From a checkpoint of a small transformer trained on Wikipedia.
Size: width 768, 6 heads of 128, MLP 3072 tanh GELU, vocabulary 48200, 95.3M parameters.
Architecture: learned positions, biases.
Training: a variant of Muon for these matrices, 1128M tokens, 7522 steps.
MLP neurons of a small language model. Each row is named by its layer, matrix (up: input weights) and neuron, and shows model dimensions 304-495. Each number is 128 + 32 x the weight over its row's rms, rounded and kept within 0 to 255. Numbers have three digits each.
A block is one neuron, or neurons of one layer that tend to fire together. After each block is what it responds to, as a language model described it from the Wikipedia text at the highest values.

L5.up64:160156138134162134125135155132138153111162109144088098103088150208068117127129150126161102180164148107123121149153155086123135085141142117122104099158098120083165147087102181114163107100148087114128138173090167074126153061092153129131113134135101074123134074116143095142158161143150146143108167133089148126094136162048168095166102151088174099081106141151110122066136098132035067103123104099080164195142103180167083164156106158097134097133083151124131119145099103133127103140186128167099159187104146083133116133157101187148162098101093145132081165121068120038152116109114115140
L5.up233:077151141167171113130130177127126141165151176091101088103139133087052154087128146106114119123143086165116126136155149186120215097105129135131127095087188078164076144142131067100156145099147090116138149148074091064148099122150153098167087172211160151136153132099085113125111163164123135104113219107107117090141116125093164175158097179118144164129061098130115147130131104149158108183095077122118159160147100204140106069137128139088120114154100086150124118144073077142194132120113116096142145179168113106145163081122136100093146076126152156064092142187135171176090173124108185118
L5.up1821:135177067136141138207165152189113126107147155110206073174119112106160096120181137107099086123128093141085176099200152115173128154143154053092120128155124128220162142160134115080082118087170222155108112116130140129131118126166086069084173145137064105086188102144132138137092148173169118164123155111151123168134165178100148128099153101114133150095202107148178095103091135166158101132102135099108106133156149133107186143136135101084114105074144119122119089161094114109108159119152111110150100142083125073141169112164157134107125075062132105092135126136162135159136108162135221166
L5.up1845:081132085172160135137152154113045206158075040177085134129102079175128169122113195174099112089158141177068145112153190170180100179079163096114095137069169138147108167138128163147155172115128114114093162101092073100157136164147113152110172096194120127112149150139079113150135086147177165120140063145073147077175116095174092169092112099153073072158142142105152040070123135126182103182113178137138132141117116134141117151115113096100084094130110148131116150115117167174122184093134105117125115166138185119158157170135095143174110117214121137169143094116187117153063158123117168133
Mostly in or to right after a narrative verb (arrested in, captured in, taken to), plus first word-pieces of titles or names in lists.

L5.up463:135065156097186146080092164152123118160113127148089092121123112165133149098127074124120102130145056117074163122172136150114161120179128158078177116120106123094170151196160118127158165128068107136088092112170118095149094091143090157131126073136118164106077089099075209100161118123121118140038161106150116145125191066114088163142115140118082132132128218124167100116160045130096054082078121131147185185149109107130104131091102136085156141151130046119165117177064101133135183139119091130069163125174085152096083080171095124105142095086182164154163072138195110123155176114155127096
L5.up1826:124172148159101098170085150082161101121133153097172100117176086115160096178111111103127171085139125159139105043081111114131166128136128152199148056128161139114125118095068167160185108107112149103128107129135137166141160158098102099115140114143126112170167099122138149131122114144161087106117146140107146083075150112088124157064162130098137169062138112151085061156022142094155141099161197174171100124107145119124074168103120182148200153132103168116092174122200101150090096122117121145103153146098114116119156105077152126145086137136216160086125117111159213061105131186178149121
L5.up2666:074096114164131146160096140095073080125136127119082165165176150074097166115188103175138066057174122204149121193146171160151150133108172127128094085121140114084120138110112155097194137048153126183106104129128107117117097137155124063077203108171104089118133121084136173116124080138142095127145120113175103094130148144209065126147168172154128104101082150143097156147107106138107157110172078170136090102112126147177177077156191145147080152103083105127155119177104131141144137117145056145141204089153117085144164114092109131131118167114129137170159052167127161119101115104143152153
L5.up2965:076156139151106154129139109033098134132109146116152095133096136164147082139167163118105112097109156151091101130136142132089146100114139136145175175204121121114154157108047117181164101134114112150173149085119102145156121151112124135136141105120118121152170132092152114077077165151095088132144182102102105169147118099078072098142115123105147181063090119130141113119112136161134112180140113091174093130150139119105140119114148072093160178139146138089105066129152072109108121167114124091141141135142107181147171071157125164108091143123135166117163137134100157146196144121124050110
The last digit of multi-digit numbers, mostly comma-grouped counts in tables (votes, attendance, statistics), e.g. 6,12(3), 8,35(8), 4,14(2).

L3.up876:155118154108130082149068171119094160151099112061114168069130140146059120130130115111167166173139140136053086136151149122127117094120138102165091147071150114140200110109098234203183078093149124124067105183130136146121118102132141137065100119103099153080159070083037051113193180103118111108108078162160177146143152098091150136198148149092103126140144092137169110121106117098127128118107141070106134122117172075145178111154090124132152120105119150081152176129121103146166136195139123141160130142152175146140108171152097164113092089099108100115065146147165124101119057164099072149
L3.up1030:133131115174108072152127098142164157144136132139100092097076129112072155124156170143169161121114094147108123125140133136168131126137167146168099120152127159181193118063161100220117169134162144129139089116082123110150118135175109094122104139145017098076140101087091120153144077107152095115174131092117119135159158131091104069097160149170156111140134160186127117142080092110108112121149106118144099120152176180102150101127081127170132133151056119133190106182111075159095123158145139179111139126163110108119140167089076147100162098115143109156098124112097097126106111109150109150
L3.up1167:156153083126098075138172206150127142184157155109125186198106159109119150160119106101160152077155111155086119145149137092143164053144131147169072127107116117170176056079103176097134093120107119128121130132177095123073131112145124114113158077067128157092111134147112123171130155140104166119127165104120160110161109114134103156121108138086087128111135059148186102175132117129080116131168147113133083170119140134157142118058156142179128132121111143151112105177176072108195092171147122097182136092169170122174095159147091058133109134107159171058072157160166163198097146116081089077
L3.up1851:176057106138171148155150086170148156124141199117100079096130144090142156114114115176142121116126163091145089117148155157131164149123172159129158114133164113087116106117132053190158100149117137088138147115118137187125133130146125106151161161113142106121142124142109090107185114067140164174093126108109170126167137151107098134159177073120105169148159144141165141135128099115166064149183143193102106127122087184104135112143170165130098157046103113158173179137132109152136113183083125116128157088145124148126148182111220071104142122164129135142118109174173114143144148102141096125
L3.up1987:120147090070111153078141108134055128139144093141136136100165046060152124114140116066154140096178155110097106151153089092114109124115116099110081118168102076156137123092141103162074054102117118073176121080104155103125197098147096059104118112119129134165093078082127165152121179160118089106126190091149132173137127116205126103193114123108097123113098133066148097147134129100105108107150112146078138137088124145167102132123090109148058117094109114098219125180148103113075147120174164167206133089123125167125160124155156142096139122074132128150129170089048046128132087157190172147
L3.up2203:142131131161126113168113108135103157111128085125126165164095091113091124118118148137195155195159135091114142141153144090086112110090107134125127129152083111106143192073145115121145180163098173156147141079169182131133118153089076110098179119102133126116113075101091147100160192141178161080106117116159153129091101147106118124182083095101143136181125154210166094127174131168176068099140108098133132128062123132072108136106122164131131110113078076157141146156092086149098123153150145123113181139136182117122143094145114089106123135085100111152212115188107154147145140172104120126
L3.up2400:099139155117119106157142132168093056167121122192151155150104161137095083160172133150167128195117148147113082148122103122131165149102083100086144095084173116137133112079163136155173153109100156126130135186171121152152168104143135142144180106118085159042123058148144134081142118143131123126121112105147135134075087236088123109158154124143152146095141130133163034089133098161176168181127109135132146146105134137104122147106179132128138105057109102149139111133150105119104070103087176123108141153094135109134202125141129136143101145149168129101123125131153108129128129131132185145
L3.up2451:046126181089141122113171095158186186104075132160167075168107114152113116132104101137097098093089145140137203158201124116156141122130094148094140202152159122053138075156124156167121139155086130148106069077111179082118069112157146125097159114085111158138187120094083136109095077133123115168098123127098112115109156140140132073111105139130121107126163120104140104149143168084154145149141141159135108127091160106108152059147093074145160119193095094143190128231116175162145116120116127131159138139144127146129132129161120092103125071145109135137128101116166117117100141098144102106
Prepositions, mostly in, of, on, that bring in a source or score in reviews and bios: wrote in, out of 5, 5% of, 100% on.

L3.up72:101137123166088118160109138109143127131158166144096175141167165121114087139181169157201093110217041147095072144183119129126085108063100110153137121121104147123119084056065095152173138106119111089095057150160101128096131105111125100209169181093173120102089168071100119097099147109141160141118080114151118168160105186136120141113137140100172198174092135101190146139140124186153153119155097118124076070123106124152093170121114150167108118140118152094106089103122079135100092115132139161088195113163148111047116101070114065165107115094142166155144104122163139096119136099116110167
L3.up493:153130118185128115138122146133124127082095162097116156101092110158158139136100106132160084127157158124061154091148137080073137160072037188136116155170127161127113160129115139140142215134127103082142165111157158142121075154068129164099135160147170255124107070148113120176163090127102146148103140134046122079178133141147166126125194189104103049130133174150089139192122112143152145141118123169098120153181123163142103041108102137124113070098116135151133153154031118159116118118142110132145103149115180113131090101128107170115173153154152116117089135120103148150101119138086088107
L3.up900:144092139131056107128114118124057143074100150123111074125111118186073154120191133108116196166119083146162115144087087125090133069201117121095195201159112081132120114140115129150145115094153055119136090159088103129111137102157179129138114118121115126049162151134082167095063115133090126171109100119149115135137151151198147127191158112125177137079094147158185107115093161139185154076132128156108131136161110113123140149122115169139105110091172151185110162122088159168162141117167151084129139080105169099155162140176161155110106138104150139065131121085120103089157158110202088155
L3.up1782:116164120155112180148099111104099091198083129130125133168087147138100111176145076130154135050104121206191139115129168128185139088101072139149139149080133136144130090167157134189141071137149097050120132143189134130110174164142143105134126100125127192071095126120137101119101098140115114142062059167081107126083132091081167087140146178099155087159174070142095148130159129139171135142161121077123116149119129117144150133127105117051141178113135110116154139150122196127115125135154153134188130107128154084117119100145113112124140172133090102194139142182226143106167080152113096054
L3.up2379:199114118214200124134141108119120078141181046099078170098109078150133154107159176184107090077152126098081101138124131119128116102097128150153147114148096108163115129105113069152122152142104157111129081083119154102112098171112171114146149142118124188124131185164123098121097102146223142168141110122158101121152097015096049123175163095106142130132134167127117138137185125150170122083164098108131128167174175081178143146121137089124134124133108141095139138125133136114079106102116110172122174133135077105160139146120107130144126124115229151116108103143112150087138116118186121111
L3.up2547:101116116105162097087106168130114116169089149133179110122173101197153151118115139172131126043173105114151137148102171126175127123144087119103124152192092111151158162149175128116098094166203115089133126138167108139107121174069173109115192127130102127109110156130104151132095124151159159071157158115126140146143142166130130166096164100170203120102093145129100144176120121157106165103112131090151191132111116146147102113185157105158120117155182164211104095125135133077110121170102120098092139153184137099145119175094155156138145153108131117094095092115092127146129131140087102156
L3.up2748:156121150138136145129147105105169111085138148103151113129114126088128138128111115133098124154126134123129140126149140107134053148082074102133129104112180130122155129102162177119113163144150156117119153039201150108136146064162083121147135085093156120114126131093193227195143155144146099162094110186198117144091144154194147118186161143073147153125111159133104166130088079111072168147116119126185126159136127062141147121110146175120175112083180099147122140114129130145093085123117086147148140103124089169103067103128106137079157148061138140104138105098118098121158154135085075091
L3.up2820:191126169121162133104102131178127151151086138071124118122093116103103107151115164107155133148140178131126110143095087179139192085142206132118056145178114181175130113142121187142154143124172078160119115091179138065133131173079116142152175119159157092108186178144114105107118113113103109154155097115103154119126138103072078086106170206103152148108144155144151137126128096141146114189131133141126126114122115050239126145028164131162092101127164157115112190141132135172062128122205186179134105168090212139151112168070137192078148161097091178120108178137129201098087155133096100094
Last digit of a multi-digit or decimal number, usually in table cells of election results, census or sports stats, e.g. 29.1|4, 19,77|9, +3.7|3%.

L3.up17:122115080118201141120086131130164126097111118104153115113086111103104112117114151131105098140098140149127089105098062110165158140134206183140088095107152090156149153119122098118126221160126134108079072124065124116090083124061138173137142099159127149120146082133149149098130133111141115148151171125116111125103093167138129105163112139062099054166152117097157164161180125101149155130132107126094131080121072151160163126131165098200102098100128172139118137087115175086108105169180139180105168116124143111155107096094105113135130132165155159079109116159127106166151115202179084067
L3.up179:141109117131098188145089121145126137098129096046141118130162158110146201108136120167118120129108057103149194172095143159095178144128134122132096063100189108158162104149107059077153127153090118096128155131127110076167123151132168168119140125096137125058124113161140117147107065094126102153136109138121154124119181106134111081073112139118086127126094109183125123103165139109055072097063103122098148106153129097137174119128122076167080095118127133184091136154172113144116094099121121145173177104097116084075152108093150149110127122104116102091209086153143096064116112113083096068
L3.up295:172135117100107154165130118117109125124096134125168165065131140206131041098134145178143107090105118137061165128193171176092188125127081058177124117066138136092136107131156105148161116145189137118105127158109164149193116202145177141073069136148114141122094120148107147127134157128101152108122175136135111096199143162107135127113141130138099141125082147138142105113116122121075118136072116125123083150185106118165185165173135114121116106123101131088059106105155179085102124097159120109105099178074126083067116154177176148079150103159092078073129143168120168146130146201093094134
L3.up918:089187131122160120127128174179103141150113075162100050062190120152125205144075198116096104109148123147103217170170143165158079177179135132121151089143145169152131137141115117149128195074172156141147162135121123103167126135120145149142117114065056149102145115140140153162114153115063087168136133094128142181117116121174142102173171162124141109105117132178085127067058171126184138074116125129118132126086165130157115099103121051150111163056079124143120135091104166108076120132135111110172119154149146111113115123094141127165116134137178144156105150124088168144172160160156148152
L3.up1353:128088123112086137159143156144118162089131091142079152137042173108068158089117121172125086120136166082176196153170140178136103182089087139180157177100084114062158085156134139162173147192112205084131140117166116146072094212122112171087130146087157044124139121152119129129129107100142145152065124192050139117128103158120129151153116120117129160124049158070118140195129139135176168138146124153119149134122134113177105122105149144130128105095104160100107167078132125156091104149111105178124090140111130112120132151098174067101165100145093099122113103150100115113069161150141163112
L3.up2023:192167110107036103140108128166149152189128112076154077093146110114150106162065133138115112128095111083137072103168098100106141122121122168101138118152140065164136176117150140155220138086137089113152154103113137114127106141123121101184112167115120151132109130152096173125038120104112124112080111160122171143210132144125118092128091108104142111156138100120158095135185199070112103106081130127134136161173160120147093120106113105168102157099162138073114069121152169169126099146072178152107109152106126133115103082183093040119150156168086109119107131137119135121111085159191143105
L3.up2654:199137128151166102175121083126103112116127115098115092175126164121124102096131095137176122127141063128125192146125078065117185155121109081140165098099145072165135103118144098181140153161102130114068145117148124155161167097146105064103136104133059126131102136108083132190161125102067170155094086112164159188141137158128147138146087083142136129139106193142135111093085093168072142094147119181125140127155153141144125122069168135164105106067129147116137099118084141106182157103137135138104151131095061121145119141145109151092153176158157128034148150091090126147140108131097120104
L3.up2954:127125116094117205137081149070090135131101113087062152118159151183135054139135146187125097143129116049127165088136118106156164151065124132153081118156121080079117163080154096121170157131080184166189101140152140149140087158113179157142142065136170119102078154133084188105128113128210128056146097120100180122200108127106146097197096120155135146106092161114137141114107142096109122111167096116111183076142133131155124125133149137123104168115107163158085190109098133179118082080204164157087129146106144095139162170090156099115119123115136132102095079112140062116154123135099137114
The second word of fixed phrases opening a clause, mostly to after According, Due, In addition, Prior, Owing, plus of in Much of.

L5.up1114:148133137135130143071136173133048185130132079172149130203124147166156111132137126139118105127116134090084127205110120100127069141112116122160072151150140162117094083145136141113139145088149118165206129096109103113103102144183155154093121110171128113182113193140153096124173164154136120132102163136073129191132066154090172132153139078132008119158101160186094162106166116151202083112168078147135088101127155128104107102124148118164064126199139138098163145100088112065118137114130137094033103169096175128136199109088123145132145099137107151112066074123133117143123095116136121135
L5.up1693:110102107115107124129104166176073157191134123155188206141117094162171155095125145141079124144111074064038107176091119092128174069110165097165113114150137131109134133143138083139176115129148168157124104139115142136107164148115141123112119208104108075155113133163203100130156175151149130098163117084144160180180104082196180152136143086112085166097084113138162149106180121136111109127141132164096126103065169126142156142144098134195105047173149138103115134111130103116084143127106194096127070100123174126082038117160127105097116120126104167133073080147108083139142103150129168112
L5.up2125:196077114089173093094098114081140120167093196120015144183098133117174156109169075139149147065211150147122084122108085095104112116130068067167130114163110125142071096092129161101092078166117042110167139145103140134111131070141142065125090140129130109078177211118136181134152151106114119162133098115156080097113196114134130163136173133180102132116121150055125118073117129155153124118086085166132118104129118096076144137145110087084098054103135147130091083111097181176133153094149145139151142138114131167121168110149166112143105145137130152071152129124116106093155117140128096142
L5.up2522:190095134118175100142099180154072165189153079129085106131125155125189118129157108101122202123091142102069042151131137155061117087128128155139121103125193176135169144089121135196118112146113125141161181118130120130114147190159129104104174155126135072131135164166111140087161136130159139111063101161127158162134106154096133126076141112094161175090125124089153072169094138124141175124114114127104173128146162053052094086104135134145101087176147157120115098090132171123163104110173123113125139167159059163090154113121140124090033135150128155111126095147127083139159160123142183165
Transitive verb tokens or their suffix pieces, often after infinitive "to" or a subject pronoun, just before the direct object, e.g. open, compliment(ed), establish, lease.

L3.up773:122172131158094103141136156121091157180125177144146132140114088113148164089148172129103077140128093119123169103128134140091173093157130080185122163100096188172135202111130130154110097137144158185103132131153135094101061127167151192126075152145114109181146188170145091174146109103118143141117157162085099180165090150116145066172127119158064198167138097142109156167185144126148161159144124181092093089098149136120119140095091104133079127150141140032120093073126087128138169073140122120137173164191137042169187136129095119079129147166093155123123102124080135162155097152126149174
L3.up1670:136087095153074135086127164151046168115117147146123178119082118148085144104143173125036115131167124154176082135141096118112121116077148111170104141157132152198104116141151140098172125201133129128159141113128109174083121134129138156153073171134096102120138198151100056159152159139186174126109116173082070100141096168109104105128048098157076065143116111117170129127158144166198144165110128155136138086088149130190108089103124123179130059119118142118115147110091118165152108143114124106078130112101154101144210110148170107151143123164094105169082144097152081128113179158160135071
L3.up1755:125161127173138143178136203118111118137060126099101144107135057129131138098178110163107130121128183136116129119053101153095172139134148093114087149085129146138127152100118117139099119163042050165079126124166157128122147134155137146130152154052086122109159116145152114075118156043105103115094117157071112161137119106139161114138167127141164155095106127162082142148063210193067161167134123117133153146185099181166128155140131156164139068159069144139073121097135140161120169127108138146137137160122111120127081140095170164148147091160221191096113092127089169158171143123163084085
L3.up1833:155141120173122154105115137123090119083135160154125152127133069127142155069184114132087054121166105099116146154147075107143120108100161058197118102070138190106147160097114102170119131154142074113092171063174145177156106155165110160108068139137145185150071136174136075110120164117177191119103126122100108178096098114121148101187123095150095105182077114149162168190172181188121105151078135116153106145121160085141125048174146142144137065106145155098096184139119066118166176112162135179105120155159119110138189147192141071148062171128074172154121139138114120102101110165131124091
L3.up2481:181136127170168113136133060090070168194150099142065165116088123159087159114161102175089098135095131090171116165186106120082135128142137125146175078106141169114169128136133148128129109193116221117127101090176122139100127151131177134081121123109146112110139161154085111134179100169124147142083121185078140174079172105100118095204120089138060143098140079153148149152161137227139134157160063185148130126111154159148115084113107132164152091151118121099107146140070060170096150129144139164140137112110090123163204101078171112069080113173191126109029152093169131085090055126112124138
L3.up2710:122127143115147108088160154149101154152131205129126125094151085119099123131148106106122088125093132065139104176132167186145177117111142088108064136069110155128107129107151120169119107136123175154069118121118101140174127151146164158131153121150077152181145190156114110130113103114150127166100129089152149125158137052080113098128162110138101141175168167148171090110102197190161154132135135148131129136117123142107119045164127154114151111104111161094190133163158124127133122124118163098117114158168171097132143157143143136145103127160095177169177138063184134135135107155052140145
L3.up2740:148141128194126109107129143134114158151161128091123116172113108093131129089173149081066076118165110101151103126100133145146114099115124187162080101166185125110109145116118177139065194077109144131132150109125070115114193148128152102052146115097080153173091137189125097156124104080098132158141140122079169148115149108108098078126162086145135117145067058149154099138068138119076051128116145129124139187133190120126109157149164114139125122130105105125124110131091103074184147143182146131151106111092181130145130168167092132077081118162158130105190119012153138136131112138186137143
L3.up2942:124090113148138094110122143149079170131118095135093172131100086120147113126165114137062080138164111162171134106134118136105149133117127128216135137092158174111130125119169149118116140137103135113128095115162136172090196118200178134116098129117137091087110153203134069117152121136120139152115116126055074115114123114109109132179072122141017110159111108134186082142160116212162111163144111125135118108080129086165093121075161121127112066119096136094151142073131153128148182162147155132142161138139113081134230126154155153091073175190106143186170125053181079098144120125158102064
Main verbs whose subject is a person or organization, often right after "to" or a subject noun, as in arranges, defends, plan to record.

L4.up1698:136102145061157136093127077030155101145085185092127167109105141140130082056125137183190102137145096168120142138124168165093137130174136181130112094102143198124119135131125182092145180135116113138219152123138083100152105101086114126112075142156138131110174163115090174183160171132130152135150105115124047142101090169044138131126101087106113139156185112148109152118161140143126168151055146108105117101123130137099138107093113120159148120177121140124077138155208155158093107177189110142146128119153087118134095098187150112175172109112104147142115078189142081136103132168138145128
L4.up2856:113131122140171153080152140125137110102126167189079102142142166156073171189153152162101166088059126096104127159162106106135113114106141130102120134141122168124118066113128147144142134080106150139106073096147091155082161117096097093105219194101077120089101153118102152123127139125100171093221159130178134183172160153107191114110104139117202141135075086130151107129135130126130152138124122153153199100145197075126120147134117073133161095104073161114065158172150157134102108179150148084130151128110150122127160171175085159161090063145141135148007149109142146135167120152159147138
Function words and table separators directly before an upcoming number or amount, such as "grow to", "up to", "there were", "length of", "as of".

L4.up2407:140085177113126119053161121129116137137124128152126112144131117083095193106125115109142066110128075086117125142108198089140093070121127095132064155124122156159091152115138148190071130076098148125139088138162114140124125128156154136114129130111106169131109163145120109143129117158118112142083119118065145145107125085126128055158103137191000084150189106098123136113130144133130064137081121093098163104090165105160119081196140116128113145159112127061153152137131102095133165124128201147099137180162147193097172169107145081146126151136124189154190083069175136122105089130125049132
L4.up2604:121077138140060103114123183127064149163168086179146107172151097139127178091167111141094082136097128107128113165096123128138120087093134096210086137120134151162075133103189157139072103107125126127148094093157104148132145111172143169078081118141111159190110218197105093131165122152160133127135183159115160166102102086112102097166093097168037076145169122113099134142167147133185113175128154107142134077091121099139134102119112104196088074154177134103153152147117100106158148125156129117088105176134117145138193102090075128143147103137148169184102114118158131106147073124146065119
The first token of a verb (base or past form) right after to, and, not, a modal or a subject, such as compute, register, went.

L4.up2598:128151054162130112169123153172158141111127153163109111151079103106153088111121120079128129166182116103100118078140114097173152156096128098143113086195127164110125123184089106174151063118067162142171152120106084094151146134140094115086162093156096071137119105088111155136110123100143144180097166129091132154165142174130166131080064113103134097151167128135142133100091113149125087117082194199138153101115108178140135159133123149193115142126106116114113074141214112080127110137169111136102124099126115173121167121110093178104207190152158131129158149177165164119185129145102181150
L4.up2772:122105071118101158100171119179118103091123095179096092117130087087067091173112115100141147157194181201095149158161150116180160185169116141130086132136163094166058124118094081147132078117114179150097152069085106134168175136173130180115122149145150077103107068148147137111164131115117160102132141138129100184158140143130191154115136136133068096164123113154134119111160092138129123101171134122109171122097133174117138122108124084083111139104088111116127123102195119101105124109079136086121086158104140164158138086107190114115132100137119158090092173079171093101104143135152139147
The word or prefix "in" in any position, mostly the preposition, as in "in order to", "in 2003", or titles like "In the Ghetto" and "Incomplete".

L4.up2070:163145164094142118125112134106139142143065129187147086129114080100055108107123171095119094066127158155153131153089054112107110073127116084159104122118164105094130066131088127112121100120157094073086147105100082158140088157158149090125128101107085141186166156157126191111139151112169088186072140192153128103153170139114102087124141098184102114128182176120113160110139143118169116158130153101215164119109171115144129134109117049105152111117147094150082188154142141134104078153119121107118173106069140178118134115081163042094115191163148152110095119095146089159080088170094120144
L4.up2571:145066151109165125109113073078140119057164115147137135200164139092073122145096163113114124120119138128151150110086079176122134138140114101145145141090209155149094169174122194137172129086062113129104135103215080106085106090132090086093149071122149116115188120152130147142108149087146110173070149134136152119151125151113119137111127147083097140124122113145124111161090147073146137068152114115122094076121158109131088159097100155126178145128069180113099174157144101106142064165134109085140169059113136089114148125126119133085161140148154102142056133170105151103120151121094164100
Single digit tokens deep inside multi-digit numbers, usually the last digit, as in coordinates 50.4611'2'8, attendance 3,13'1', ISBNs and IDs.

L5.up820:146090126114106119058093084110145196108115102107180107182121163126113139109137116167138153161168106106117156086090123125148183132133170174166077137105171126098110158084115105099147197158126104076115097170128138111119159142106154096139163083147123136099168157042130101142104162168144137076097193176112139110131160055097098100148068153091060092090167156132124102148151120141149169140150108194099149111146118138123109146137115176137158152171105074142136143144097131128138158149141139101090164131143115113120147107111080108148111098139110095147160113145114070146123140145107108130
L5.up1499:102090178092151110084126109080144108166129132101096137087087145124102149108067096148132122139123115107098105109127096113122163084147096190135160161117132122165165129134156111114147131158147156141106160149130152123123073161113122120074131127082141160127089121124097137143116159093132142192140186132137127096154103132119169114186148105120060060063205071086115125121111048134115123127155109130063147122065123143100186143122176122120117177118161141130122184118130197147152101099138119092081142095112148103047118101037177126233127107152101166135116158107114147150162181149135116092
L5.up1719:119103156113142084119145095104125150112095114042164124149106109134169090158083102134165156150102059132105103074088100149103165139137151159163118115124107135132145121081151128122106179095143134077125077153177117115150111170106145171074088095162073108148153165093092092156125165127106143116146163172198096158145162115126113139111159132151047082156140113172161180161186097147118130129168038131108137106149103136139181164112149108152107105158070141143118174131119142101145132139138127182121102134122124078091182109119127130137114109133124130061143141151102147176119117179114109156
L5.up2000:091170108171127117152139124182169132113187133150119126146108147098151156120174123119071094096194120111118107134086135137155138138215151115211111089092113122167149077155205116132114145112133108126096114130119135111150139141135106132100178135124145161159086083072143164114135190137138140105087141114087135113149199070138141113185118154175129124123156081101173132128134172129185148121134099151136085116141113155122125187162078129126215156156144146103152136105113161160093149143128089189124101085094135092134103151155145186125132146121115127148142160168081126074152155137166123126
Final piece of a person's surname or name standing as sentence subject before a verb in biographies, e.g. Balderson made, Fasano posted, Presley's.